MLP neurons of a small language model. Each row is named by its layer, matrix (up: input weights) and neuron, and shows model dimensions 16-79. Each number is 128 + 24 x the weight over its row's rms, rounded and kept within 0 to 255.
A block is one neuron, or neurons of one layer that tend to fire together. After each block is what it responds to, as a language model described it from the Wikipedia text at the highest values.

L10.up351 [143 132  89 139 119  84 141 129 114 126 135 143 126 169 173 148 157 128 149 138 121 119 118 136 136 129  72  94 146 128 106  82 134 146 146 131 141 150 143 141 125 149 112 160 100 116  91 119 123 115 130 104 102 120 122 166  75 137 126 104 160  90 160 153]
Description: Early mid-word pieces after a prefix, like p in re-presents and le in re-leased, and the first |---|--- separator under a table header.

L10.up939 [141 148 124 122 174  97 144 120 127 150 152 128 132 101 191 124  95 145 103 149 115 151  99  97 143 151 103 127 173 134 174 164 117 170 146  97 134 150 155 108 129 117 114 161 130 154 139  90 144 114 171 129 129 101 139 119 125 118 110 108 121 105 102 133]
Description: Tokens in the middle of a number or word: thousands commas in vote counts (5,795), time colons (3:47), apostrophes, inner pieces like "ation", "en", "all".

L9.up475 [118 161 101 158 115 139 101  89 140  83 129 174 140  87 123 163 144 138 135  81 156 169 112 120 137 156 111 135 136 132 119 132  87  86 129 127 143 141 113 121 116 110 106 121 127 165 135 109 147 142 117 103 114 127  79 104 117 138 116 147 143 109 153 172]
L9.up799 [143 151 115 103 108 145 159 151 124 128 124 140 139  95 121 138 105 123 101 168 113 142 133  81 153 140  94 134 109  98  75 130  67 149 132 131 119 155 169 129 137 173 139 117 144 135 121 119 102 131 125 132 116 112 153 160 151 119 104 124 140 151 170 122]
L9.up819 [156 143  78 156 165 144 102 102 117 101 101 151 101 121 190 110 109 113 127 102 153 128 123  69 114 148 109  94 102 177  87 135 131 120 113 125 120 144 121 147 175 118 128 134 101 154 128 103 133 153 151 132 158 105 109 133 152 113 114 169 134 121 136 127]
L9.up1016 [105 162 121 148 109 120 127 131 103 160  76 123 144 120 143 142 144 109 112 104 120 145 137 102 124 158 138 105 163 131 117 159 141 114 140 148 111 146 114 145 130 117 126 153  65 133 147 134 129 147 130  95 124 110 127 129 142 119  95 151 118  77 115 144]
Description: Fires on the comma inside large numbers in wiki tables (13,244 votes, 28,234 attendance), plus table pipes after numbers and mid-word pieces like con-c-ession, p-res-tigious.

L4.up32 [116 130 137 131 157 173  92 111 128 143 150 107 154 141 138 132 133 148 120 150 158 155  97 104  93 144 112 123 115 117 125  89  87 137  92 153 187 154 118 120 113 135 130 153 129 145 136 108 123 155  84 138 129 148 137 113 155 134 108 139 101 142 128 113]
L4.up92 [130 135 173 174  88 106 101 115 117 112 136  92 158 124 155 120 148 124 131 141 109 132 114 110 149 125  99 104 118  95 166 102  98 150 105 110 162 119 151 158 100 169 144 135 155 175 157 117 120 126 132 143 126  93 145 127 134  96 115 141 118 146 112 122]
L4.up96 [153 142 161 169 144 166 123 111 133 121 134 137 113 129 112  92 134  62 149 126 121 149 139 124 128 153  73 160 131 100 115 209  72 119 100 114 127  95 129 114 114 131 121 153 139 141 171  91 134 155  88 132 116 108 131 129 138  97 148  99  96 125 123 151]
L4.up121 [ 92 133 125 135 135 139 116 128 148 120 129 109 123 137 173 127 119 101 104  90 145 140 116  86 160 130  89 128 130 129  74 109  89 134 111 137 134 142 146 164 119 113 162 114 110 198 142  78 117 117 128 112  98 122 134 114 154 107  99 146 152 146 139 131]
L4.up256 [122 124 125 190 121 117 131 120 139  77 121 165 143  94 193 136 115 133 132 130 138 106 113 154 147 168 108  85  75 138 105 105  90 116 108 132 100 112 112 122 150 151 138 177 138 188 113 112  81 117 113 142 127 116 136 120  82 122  83 155 141 121 150 101]
L4.up265 [186 119 156 174 108 140 121 126 145 161 140 114 134 130 116 144 103 117 102 136 111 120 156 116 142 139 115 137  95 106  92  87 109 156 119 117 141 151 197 118 134 162 149 134 103 178 122  76 118 123 106 100 140 130 129 129 119 137  86  91 114 128 145 142]
L4.up330 [ 79 142 107 154 138  96 138 112 122 110 160 106  97 117 158 138 154 107 128  65 131 123  92  56 148 117 112 118 122 131 113 113  92 117 127 159 147 130 107 122 130 131 123  84 138 142 152 104 130 135  86 132 136 102 145 131 166 124 111 136  80 124 112 112]
L4.up415 [178 131  98 194 125  87 119 131 135 134 129 150 156 107 160  92  99  91 134 128 139 125 109  85 136 127  87  97 110 141 132 141 141 119 169 122  95 136 122 118  91 114 178 149 152 185 128 135  74 124 110  80 115 110 151  65 126  97 116 109 122 146 125 137]
L4.up458 [144 118 144 167 128 151 106 101 115  88 110 134 119 121 128 124 127 144 141 123 117 168 159 131 188 110 101 145 118 132 149  63 135 129 117 118 131 127 110 162 116 154 165 104 118 145 187  98  87 119 118 147  90 114 143 122 108  97 143 134 137 163 128  78]
L4.up483 [137 145  89 189 127 111  94 101 141 100 100 125 153 128 192 109 119 134  99 100 123 131  91  99 171 150  87 102 118 123  86 136 130 135 124 128 119 147 119 123 128 146 148  83 124 119 161  77 108 148  99  99 143 143 118 142 146 106 121 161 164  96 121 130]
L4.up498 [156 108 121 180 106 135  93 123 156 155 125 127 145  89 140 127 119 128 118 122 120 140 135 101 152 172  93 132 117 113 108 102 154 117 161 177  86 119 129 117  90 134 144 136 144 174 151  80  85 116 104  77 128 108 118 120 126  76 108 125 127 118 143 102]
L4.up505 [171 136 114 168 155  90 177 138 160 117  84 161 136 101 115 128  83 145 122 106 100  90 154 120 125 134  92 110 117 133 115 148  78 105 150 170 124 157 134 138  93 148 118 123 121 165 150 148 140 135 125 148 103 104 131  95 136 108 108 132 124 123 100 120]
L4.up522 [141 113 143 114 134 170  97 118 131 126 136 131 190 130 119 139 137 154 154 157 120 109 158 116  99  90 103 102 134 116 133 103 108 145  96 152 135 174 121  98 109 131 148 133 130 148 149 128  98 143  68 120 138 168 119 141 141 132  96 118 103 129 140 116]
L4.up654 [100 113 146 201 117  94  96 138 114 131 139 123 171 145 123 132 108 116 138 106 121  58 135  76 171 168  88 111 102 119 128 133 133  96 136 145 139 155 142 148 140 156 123 127 157 168 104  91 113 107  99 129 145 112 163 119 140 108 144 125 123 125  92 138]
L4.up978 [113 127 170 155 127  93 105 140 143 140 155 129 184 143 123 133  91  93 145 136 132 126 151 144 115 180 115 109  94 110 123 121 131 114 195 101 131 126 127 147  81 176 111 152 151 128  95 102  97 121 124 115 130 114 156 106 125  81 135  92 159 128 121 142]
L4.up1018 [166  95  77 155 107 133 125 128 128 124 140  92 130 108 149 159 124 125 120 112 114 107 156  86 136 125  91 113  70 122 117 145  62 140  94 173 123 160 191 116 118 154 133 101 157 131 124  91  84 117  93 143 118 110 133 117 140  90  79  96 147 142 134 147]
Description: Header-separator cells such as |---|--- right after a table header row (election results, sports scores), plus mid-word pieces like it, h, and numeric table cells.

L9.up23 [162 160  60 127 141 171 148 107 150 112 145 160 141  97 130 158 133 116 176 120  98 121 140 102 170 164  73 105 171 142  98 150  93 107 138 158 106 141 105  88 129 111  96 131 175 121 104  96 148 120 155 121 101 121 136 116  85 111 120 119 152 146 171 135]
L9.up246 [116 109 112 155 139 128 177 138 130 121 171 153 167 140 140 131  83 108 132 144 147 102 106  96 156 162 110 126 153 163 115 103 140 160 160  89 132  88 172  93 133 122 169 144 133 162 114  93 127 179 121 109 129  93 123  84 102  90 107 145 103 174 151 126]
L9.up528 [133 111 103 154 176 100 138 157 139 125 138 108 146 101 151 124 171 125  86 158 173 104 125  84 186 143 109 135 134 113 103 134 125 180 148 132 131 142 118 115 143 136 136 104 140 160 120 153 139 106 101 136 142  99 105 105 169 148 137  86 140 128 133 136]
L9.up599 [128 114 104 118 131 176 153 163 129 112 154 141 152 127 136 136 102 118 108 138 148 115 135  83 142 165 122  93 124 111 118 162 107 116 135 127 113 136 121  92 142 108 144  97 128 170 141 115 140 139 129 121  60 129 114 141 163  93  99 105 102 138 157 156]
Description: The second word piece right after a word's first letter or two, often an accented byte in foreign names (Lwów, Bình, Qāriʾ), also English (ap|pended, w|oman).

L10.up511 [121 166 147 119  90 135 111 130 117 162 125 144 124 135 169 113 145 152  94 148 207 136  90 151 130 117 103 131  94 122 183 124 115 149 141  87 139 168 110 145 161 147 112 145 117 192 140 128  97 136 164 165 107 161 122 126  99 138 168 132 121 140 101 120]
Description: Second pieces of words split oddly after a short start, like in-cl-ude, H-ow-ever, h-or-ror, plus byte pieces of ± and °.

L9.up236 [135 150 148 135 142  72 139  99 122 120  89 139  99 118 150  95 105  92 156  96 148 105 125 127 163 111 148 122 170 111 140 156 125 129 102 132 152 140 172 136 131 120 135 114 165 139 112  94 128 176  74 122 160 144 117 137 133 128 132 101 121 120 132 113]
L9.up324 [128 124 114 156 124 110  89 158 168 154 121 112 106 109 185 100 142 114 170 117 139 124 171 119 120 112 116 124 151 118 120 162  94 165 151 153 134 121 105 131 141 120 153 116 144 159 148 123  87 174  93 172 118 117 110 118 171 138 133 123 165 108 112 158]
L9.up559 [144 146 141 121  98 211  95 119 158 106 108 111 132  80 162 151 112 134  94 137 112 118 114 143 135 160  82 133 126 161 135 112 108  96 183 125 120 114 171 152 153 158 117 144 154 127 145 107 156 159 152 133 114 149  93 128 118 138  71 124 129 141 186  94]
L9.up693 [133 143 106 132 109 104  94 150 118 145 138 106 111 144 111  98  98 136 121 101 132 100 127 158 138 160 113 134 136 122 101  93 140 142 126 197 112  73 169 117 106 157 143 131 128 147 121 150  77 167 107 214 109  92 100 132 140 108 118 101 120  68 138 154]
Description: Mainly the |---|---| separator row right after a table's header line; more weakly, early subword pieces of capitalized names or words (C|areer, P|igalle, St|reet).

L4.up98 [100  34 129 143  92 123 130 125 169 137 132 123  94 174 126 127 124 145  96 144 147 124 102 140 148 109 148 147 155  93 152 131 160 126 123  84 170 152 151 153 149 112 121 127 131  79 143 120 101 172 158 103  88 102 150  96  98 143 187 171 102 159 154 160]
L4.up147 [147  70 168 161  94 133 107 144 161 133 160 141 147 129 108 124 107  47 127 140 160 102 104 147 130 117 160 137 130 123 101 161 170 103 145 110 143 160 153 133 125 120 130 109 147 122 131 116 106 165 126 102 106 119 153  79 100 117 179 146 159 122 136 154]
L4.up177 [154  97 125 154  98 139 109 130 155 140 150 106 128 152 118 115 107 101  82 100 116 105 107 147 167 186 141 153 127 119 122 146 160 148 143 134 161 171 148 117 130 137 183 159 152 131 166 105 119 145 136 106  85  89 163 115 126 102 135 134 133 128 164 133]
L4.up201 [155  88 140 130 111 108 130 124 153 158 172 140 156 130 129 140 123 138 111 143 120 131 106 186 219 152 118 170 137 116 127 175 139 159 137  64 104 161 127 126 145 134 128  96 135 145 145 154  95 143 114 141 116  73 142 108  68 119 144  90 192 109 140 112]
L4.up209 [163  97 121 144  94 128 120 110 190 132 130 107 112 174 138 137 118 136 140 119 146 122 132 141 166 145  93 122 171  96 163 184 131 104 133 110 183 152  96 163 163 147 143 135 129 129 139  89 124 139 142 103 107  90 175 110 116 101 128 148 123 163 147 129]
L4.up417 [119  80 128 174 114 116 126 144 134 122 139 114 105 197 141 126  95 147 110 112 144  88 125 132 168 160 122 158 122 110 149 106 123 115 139 116 185 151 152 116 155 134 135 135 134 144 123  83  96 167 140  69 106 102 157 106 101 105  98 156 142 125 128 119]
L4.up480 [125  84 119 131 107 146 102 131 181 135 118 106  94 167  88 165 109 143 113 120 127 107 134 155 149 129 149 137 150 101 129 153 102 106 184 153 133 170 138 143 123 132 140 126 178 105 132  99 115 173 124 119 123 120 164  91 156  89 141 115 123 120 131 150]
L4.up539 [187  71  99 106 112 110  77 142 158 150 178  96 128 189 142 134 135 113  98 102 114 110 154 149 163 169  96 126 122  88 160 138 100 131 125 115 153 164 205 105 140 144 157 133 173 131 134 116  90 148 146 122 145 129 175 134 134 110 156 126 139 126 134 164]
L4.up572 [112  48 119 130  76 139 111 133 154 121 107 115 129 167 131 158  94 121 108 159 112 117 121 155 117 169 128 141 155 106 130 164 123 115 174 118 129 143 135 153 148 140 122 107 172  90 136 143  83 154 126 104 135 119 163 122 107 111 147 114 141 103 144 145]
L4.up660 [163 107 155 136  99 116  79 108 156 134 115 106 131 181 129 143 102 127 118  96 149 103 174 143 150 121 152 107 138 101 122 120  93  75 138 124 134 155  66 129 162 113 156 123 170 141 130  98 126 142 127  62 117 146 160 109 117 111 111 149 144 137 127 153]
L4.up670 [147  46 116 144  94 150 132 120 164 193 148 105  86 151 143 121 110 132 149 120 153 126 109 128 166 119 117 134 124  89 157 174 119  98 104 113 151 148 126 142 149 129 146 155 139 106 113 107  83 162 133 103 124 125 177 104 132 139 154 148 158 148 137 134]
L4.up676 [192  98 134 153 100 112 124 124 103 174 120 154 128 146 153 149 116 119  99 141 144 110 119 124 187 130 130 141 120 105 142 111 114 163 147  71 139 173 139 100 136 165 148 159 160 108  90 142  81 133 112 143 129 149 152 114 123 110 138 129 137 137 148 123]
L4.up759 [174  72 105 116  98 119 128 133 179 121 120 130  90 152 145 101 119  88 122 124 131 112 103 134 122 134 148 127 126  74 115 136  92 130 114 143 141 172 210 138 147 153 136  93 151  98 149 123  76 195 115  97 138 129 188  99 113 143 135 139 155 158 141 148]
L4.up872 [149  87  99 143 104  78 109 100 147 151 131 109 108 160 129 158 135 150  99 127 132  96 144 103 150 188 123 175 147 112 125 136 120  70  95  98 126 130 160 132 168 150 144 143 146 141 161 100  97 136 121  92  85  98 148 103 141 103 138 151 112 150 113 121]
L4.up917 [183 104  78 129  93 149 125 115 162 129 128 131 104 166 135 125 132 112  85 155 144 126 100 125 141 134 137 127 134  67 128 134 125  84 116 112 164 203 169 121 176 135 166 154 191 126 121 128  87 167 105 120 127 124 144 110 115 119 162 132 154 163 134 150]
L4.up998 [135  78 113 100 101 152 114 126 169 141 149 126 107 176  77 114  89 134 108 140 154  92  96 146 163 119 117 149 109  99 104 143 127 112 125 126 135 135 162 137 139 171 139 149 171  92 130  89 127 166 149 105 101 147 140  99  95 143 153 124 181 140 107 162]
Description: Byte pieces of non-ASCII symbols after numbers (°, §, $, umlauts, special spaces), plus word-initial capital pieces like U in U.S., Th in That, Z in Zambian.

L4.up77 [112 127 104 152 121 118 130 141 152 113 129 119 129  84  93 145 134 157 123 153 155 143 117 127 222 166 124 116 118  93 124 137  81 109  97 118 122 148 129 128 132 121 160 129 154 124 122  94 134 121 112  99 131 138 172 126  80 128 122 129 112 175 108 133]
L4.up124 [126  90 136 176 135  91 151 143 122 146 146 148 140 111 173 109  87 117 122 157 111 117 160  97 233 137 112 148 150 111 101 134 118 105  86 127 175 145 167 101 106 120 121 106 153 143 127 115 119 129 111 131 125 127 139 114 121 104 118 109 118 149 101 116]
L4.up127 [132 103  88 185 130 116 126 125 124 155 103 198 126 118 166 129  78 124 119 125 138 111 143 126 129 157 115 121 107 163 112 136 163 119 129 149 139 133 143  80 119 111 124 120 140 142 159 113 122 139 117 101 118  80  78 132 152 132 132 124 163 103 122  82]
L4.up135 [136 110 113 177 126 155 137 145 187 151 115 154 140 127  81 138 124  89 109 126 125 113 119 130 134 143 102 139  91 143 121 142 133 154 111 141 157 109 119 114 100 131 122 122 159 214 150 119  83 144 113 124 162 101 180  96 117  70  96 128 189 117 129 141]
L4.up220 [171 168 109 152 122 180 120 121 137 147 155 163 119  75 134 151 143 133  94 122 109 140 125  75 182 102 117 179  77 135 129 161 142 179 146 137 112 117 149 148 125 132 114 140 123 203 152 135 108 150 115 121 134 135 132 107 118 124 151  95 108 177 123 100]
L4.up319 [133 124 113 167 139 108 133 149 149 148 112 134 135 140 138 104 129 162 124 122 120 115 128  76 156 134  64 133 121 112 103 132 116 136 148 140 138 126 119 141 103 158 159  87 115 201 131  59 151 137 136 118 102 136 134 130 113  94 110 112 106 155 140 107]
L4.up328 [138 138 133 161 127 105 136 165 115 144 109 164 123  88 127 129  78 110 142 139 171  78 120 112 141 131 103 124 106 128 127 143 162 150 107 119 115 122 114 101 133 111 136 103 159 166 131 124  69 140 106 137  97 120 126  96  99  96 113 110 120 155 128 129]
L4.up361 [182  52 102 134  88 130  80 119 168 152 133 142  67 168 150 110 147 164  88 150 150 111 112 161 132 164 140 128 124  78 124 149 123 112 145 101 156 174 131 138 144 147 168 113 178 169 144 113 120 151 121 116 110 154 166 139 134 129 137 105 143 165 149 151]
L4.up411 [122 125 149 160 130 130 158 180 114 128 128 145 141 147 104 140 118  99 112 156 138 132 108  80 136 142 108 125 101 142 123 111 167 120 153 121  76  82  91 121 141 118 113  98 128 159 131 130  92 153 137 127 127 118 125 133  90  86  90 118 123  88 128 111]
L4.up516 [132 108 134 185 146  89 147 175 149 135 115  91 140 155 136 147 131 144 100 102 122 109 140 120 124 156 127 114  77 136  78 137 105 116 148 150 127 148 108 128 162 134 153 107 162 151 140 114  98 117 133 145 120 160 123 122 149  93  39 109 100 141 123 178]
L4.up591 [110  94 128 209 118 163 143 156 161 153 120 151 119 138 113 116 133 125 116 182 120 138 150 121 140 106  99 118  85 104 113 107 136 116 137  96 112 138 133 126 122 129 176 125 153 125 131 135 103 102 102 117 141 121 171  73 106  69  91 153 120 156 119 149]
L4.up613 [118 133  93 145 155  98 131 157 132 124 132 129 134  92 111 113 124 136 108 151 153  97 110 132 145 109  73 106 124 112  94 161 161 136 142 133 135 146 157 155  96 160 130  81 109 164 159 122  85 138 111 181 128 117 148 104 110  74  94 109 129 164 134  61]
L4.up644 [164 107 155 138 123 133 107 107 137 154 135 168 186 114  76 124 102 152 127 142 147 124 203 118 130 124  80 124  78 138  96 148 123 111 183 149  94 126 149  83 111 110 103 119 135 136 128 164 117 110  85 116 118 131 130 148 117  80 148  93 126 101 129  83]
L4.up686 [126 111  76 152 142 135  70 135 131 129 122 121 118 121 110 150 133 174 152 101 152 148 182 135 149 146 123 149  88 150 148 150 140 139 112 143 102 106 157 132 118 140 153 109 113 216 198 107  96  98 112 122 133  94 129 103 178 112 136  94 119 169 145 120]
L4.up689 [141 100 111 139 117 103 139 173 122 108 116 131 148 143 154 133 147 104 133 149 123  95 127  81 157 131 119 110 122 112  76 130 157  90 134 111 195 137 192 122 153 129 126 119 124 157 121 112 109 139 127 106 128  97 121 124 125 122 100 113 111  89  98 118]
L4.up931 [129 124 103 185 109 113 124 173 145  92 170 128 165  93 181 107 131 124  88 138 147 108 125 110 159 126  65 112 106 139 138 105 117 127 124 143 153 127 127 139 136 115 110 127  98 187 121 104  84  95 119 114 105 140 118 124 109  80  59 114 119 144 118 114]
Description: Fires on fragments inside a word: byte pieces of CJK, Hangul, Arabic or diacritic letters (Łódź, Brașov), and Latin pieces like ur, c (featured, financial).

L4.up155 [162  52 140 109 114 122 119 137 162  86 123  54  96 182 136 110 126 127 121 119 128 106 107 131 113  77 124 131 154 111 125 108 114 123 169 109 168 183 128 156 122 110 146 126 156 144 121 115 105 132 132 100 116 108 150 110 125  83 127 150 113 146 103 158]
L4.up216 [170 147 111 168 133 140 138 160 107 125 125 135 112  80 158 110 108 121 131 135 137 122 113  76 153 145  86 133 147 113 109 158 114 158 101 130  96 118 151 144  69 116 126 125 148 161 162 105 138 124 113 130 137 108 123 144 123 117 112 123  93 111 151 140]
L4.up251 [116 122 119 156 142 131 131 144  92 130 135 115 116 162 109 117 126  85  95 141 120 134  88 121 201 133 137 125  98  79 123 144  92 111 177 143 120 112 174  88 134 150 140 116 111 149 178 135 116 129 129  99 121 150 135 132 112  79 109 159  95 140  93 170]
L4.up431 [137 120 136 118 142  74 158  97 143 110 146 132 105 110 152 137 138 135 122 143 176 126 111 148 127 138 136 100 130 109 120 161 114  87  93 180 154 160 142  99 126 117 132 149 159 131 165 123 130 166 166 146 122  75 138  96 100 124 153 152 133 118 146 120]
L4.up538 [104 137 126 174 149 133 142  87 127 127 115 103 161 168 174 119 127 133 135 138 106 146  76  97 130 126 113 124 151 110  91 177 112  96 157 114 131 122 139 108 133 128 124 132 152 150 105 117 139 128 144 137 152  75 134 111 108 134  78 173 130 149 171 149]
L4.up679 [ 92 108 147 151 127 109 138 140 171 109 143 119 129 162  99 134 111 128 138 149 145 108 134 147 134 131 107 144 107 113 107 141  90 113 167 144 144 183 121 146 167 130 122 130 140 161  89 107 105 148 142  92 136 127 168  90 104 172 117 125 144 148 154 124]
L4.up698 [115  96 143 173 107 138 114 151 144 143 129 143  99 167 149 123 102 117 112 116 165  96 107 144 115 154 103 137 161 116 147 121 148 125 151 122 134 157 207 130 148 111 123 128 144 120 135  97 112 125 129  90 123 128 178 113 112 142 155 144 141 100 124 154]
L4.up722 [118 126 122 151  75 100 122  94 137 113 149 128 157 165 169 137  68 101 107 152 153 109  90 127 109 135 137 128 161  99 120 115  98 116 102  94  94 113 145 106 130  96 122 147 121 152 132 126 132 121 151 124 108 127 154 132  90 142 131  85 121 134 107 190]
L4.up767 [118  91 137 128  94 122 126 148 140 119 144  92 114 181 121 133 137 126  74 129 175  95 102 149 168 180  89 131 157  72 149 144  71 103 126  89 151 166 163 137 180 146 152 113 193 127 123 127 108 146  97 101 105 122 177 101 101 121 131 129 132 146 122 152]
L4.up821 [160 102  96 166 129 141 118 164 147  78 136 161 131  90 114 117 132 108 131 156 166 128 113 123 129 101  58 157  92 146 104 125 114 117 124  83  79 120 143  82 136  98 105 157 124 200 120 132 119 115 122 151 116 131 153 123 127  65  93 105 156 131 144  74]
L4.up856 [163  70 105 144  85  97 127 142 163 120 132 104 136 157 132 136 105 142 116 133 130 131 140 178 220 182 153 139 120  83 149 115 155 124 115 102 148 167 156 121 149 142 115 127 160 125  81 128 124 136 131  85 133 145 136 108 128 139 151 171 168  92 112 162]
L4.up870 [134 158 140 169 151 130 148 104 113 132  88 159 171 109 154 126 123 116 101 153 137 152 134  78 152 162 108 193 131 121 146 138 154 138 122 104  71 160 121  64 116  84 117 135 117 148 140 137 119 158 117 155 131  95 157 138 125 121 147 123 155 105 134 133]
L4.up908 [155  99 126 131 107  73 138 122 144 105 159  79 140 180 174 124 131 127 149 130 145  96 162 127 186 125 136 142 137 107 132 129 125 134 143  99 152 129 194 156 148 125 101 172 122 151  95  95 124 121 147  82 132 119 163 152 102 127  93 160 126 143 115 129]
L4.up953 [238  91 121 155 142 130 122 138 144 117 154 120 109 138 136 131 107 141 126 140 157 103 142 135 118 161 101 118 136 104 136 113 155 118 131 110 147 159 179 131 145 137 156 140 137 176 132  46 122 129 120  62 126 152 163 126 118 123 127 118 115 157 140 163]
L4.up995 [143  63 110 139  82 131 117 130 112 161 141 117 109 202 157 149  88 142 115 138 172 119 124 133 144 131 118 167 124  73 117 155 148 136 140  76 166 142 160 134 160 153 137 134 150 103 124 149  96 147 145 104 129 129 178  92 132  95 155 170 112 119 147 153]
L4.up1012 [ 96 161 125 174 112 117 145 120 129  84  94 141 129 106 139 134 108 105 135 122 126  70 112 127 193 158 117  76 155 165 103 131 146 116 120 140 132 136 171  97 105  74 136 140 106 145 111 136 114 147 115 173 141 140 146 109 134 103 128 133 150 141 160 132]
Description: Punctuation or byte tokens splitting a word or number, mostly thousands commas (1,269; 17,000), also possessive apostrophes and accented-letter bytes.

L9.up2 [123 109 128 130 116 127 109 164 166 173 161 120 120 127 120 123 134 136  97 131 147 103 106  92 140 156 128 125 150 117 170 173 166 120 157 126 143 150 112 104 139 103 137 116 149 114 147 116 128 153  86 106  88 102 128 113 155 132 117 139 147 129 166 119]
L9.up8 [116 109 155 153  97 126 133 189 172 134 153 162 114  79 138 122 123 126 121 139 117 152 133  76 131 130 131 119 126 155 107 106 132 127  95 163 125 153 118 104 118 133 155 129 117 130 106 107 120 175 111 159 134 108 142 134 100 112  98 147 102 113 147 131]
L9.up180 [102 135  54 104 113 129 132 158 134 122 158 117 139 107 119 141 110 151 123 118 129 119 128 143 126 150 113 137  90 110 156 111 144 103 120 129  69 119 157 123 126  96 148 135 156 162 144  85  75 134 108 138 149 130 133 146  96 121 118 107 144 121 107 119]
L9.up841 [125 128 130 152 111 165 169 114 148 124 139 107 134 111 120 122 128 127 138  86 121 139 132  85 132 140 104 121 154 148 119 136 107 151 201 123  87 111 141 132  91 117 124 186  81 117 135 125 102 117 125 175 162 127 142 161 117 106 103 115 110 128 163 109]
Description: Symbols right after a number, such as % (71.8%), the degree sign in coordinates (46°39′), and / in "/sq mi"; more weakly, mid-word pieces (Internation-al, programm-e).

L10.up187 [111 114 169 122 127 111 169 106 157 164 132 123 139 107  86  63  76  83 117 114 137 132 117 132 146 154 105 143 146 106 110 117 122 153 120 173 102 119 129  99 109 154 154 172 144 136 108 117  98 176  91 109  94 110 163  98 118  84 133  96 133 122 195 139]
Description: Fires on word-piece fragments inside words, especially non-ASCII accented letters in names, e.g. Călăra-ș-i, Rodr-í-guez, cloisonn-é, and on endings like -es, -ati, Mar-, L-.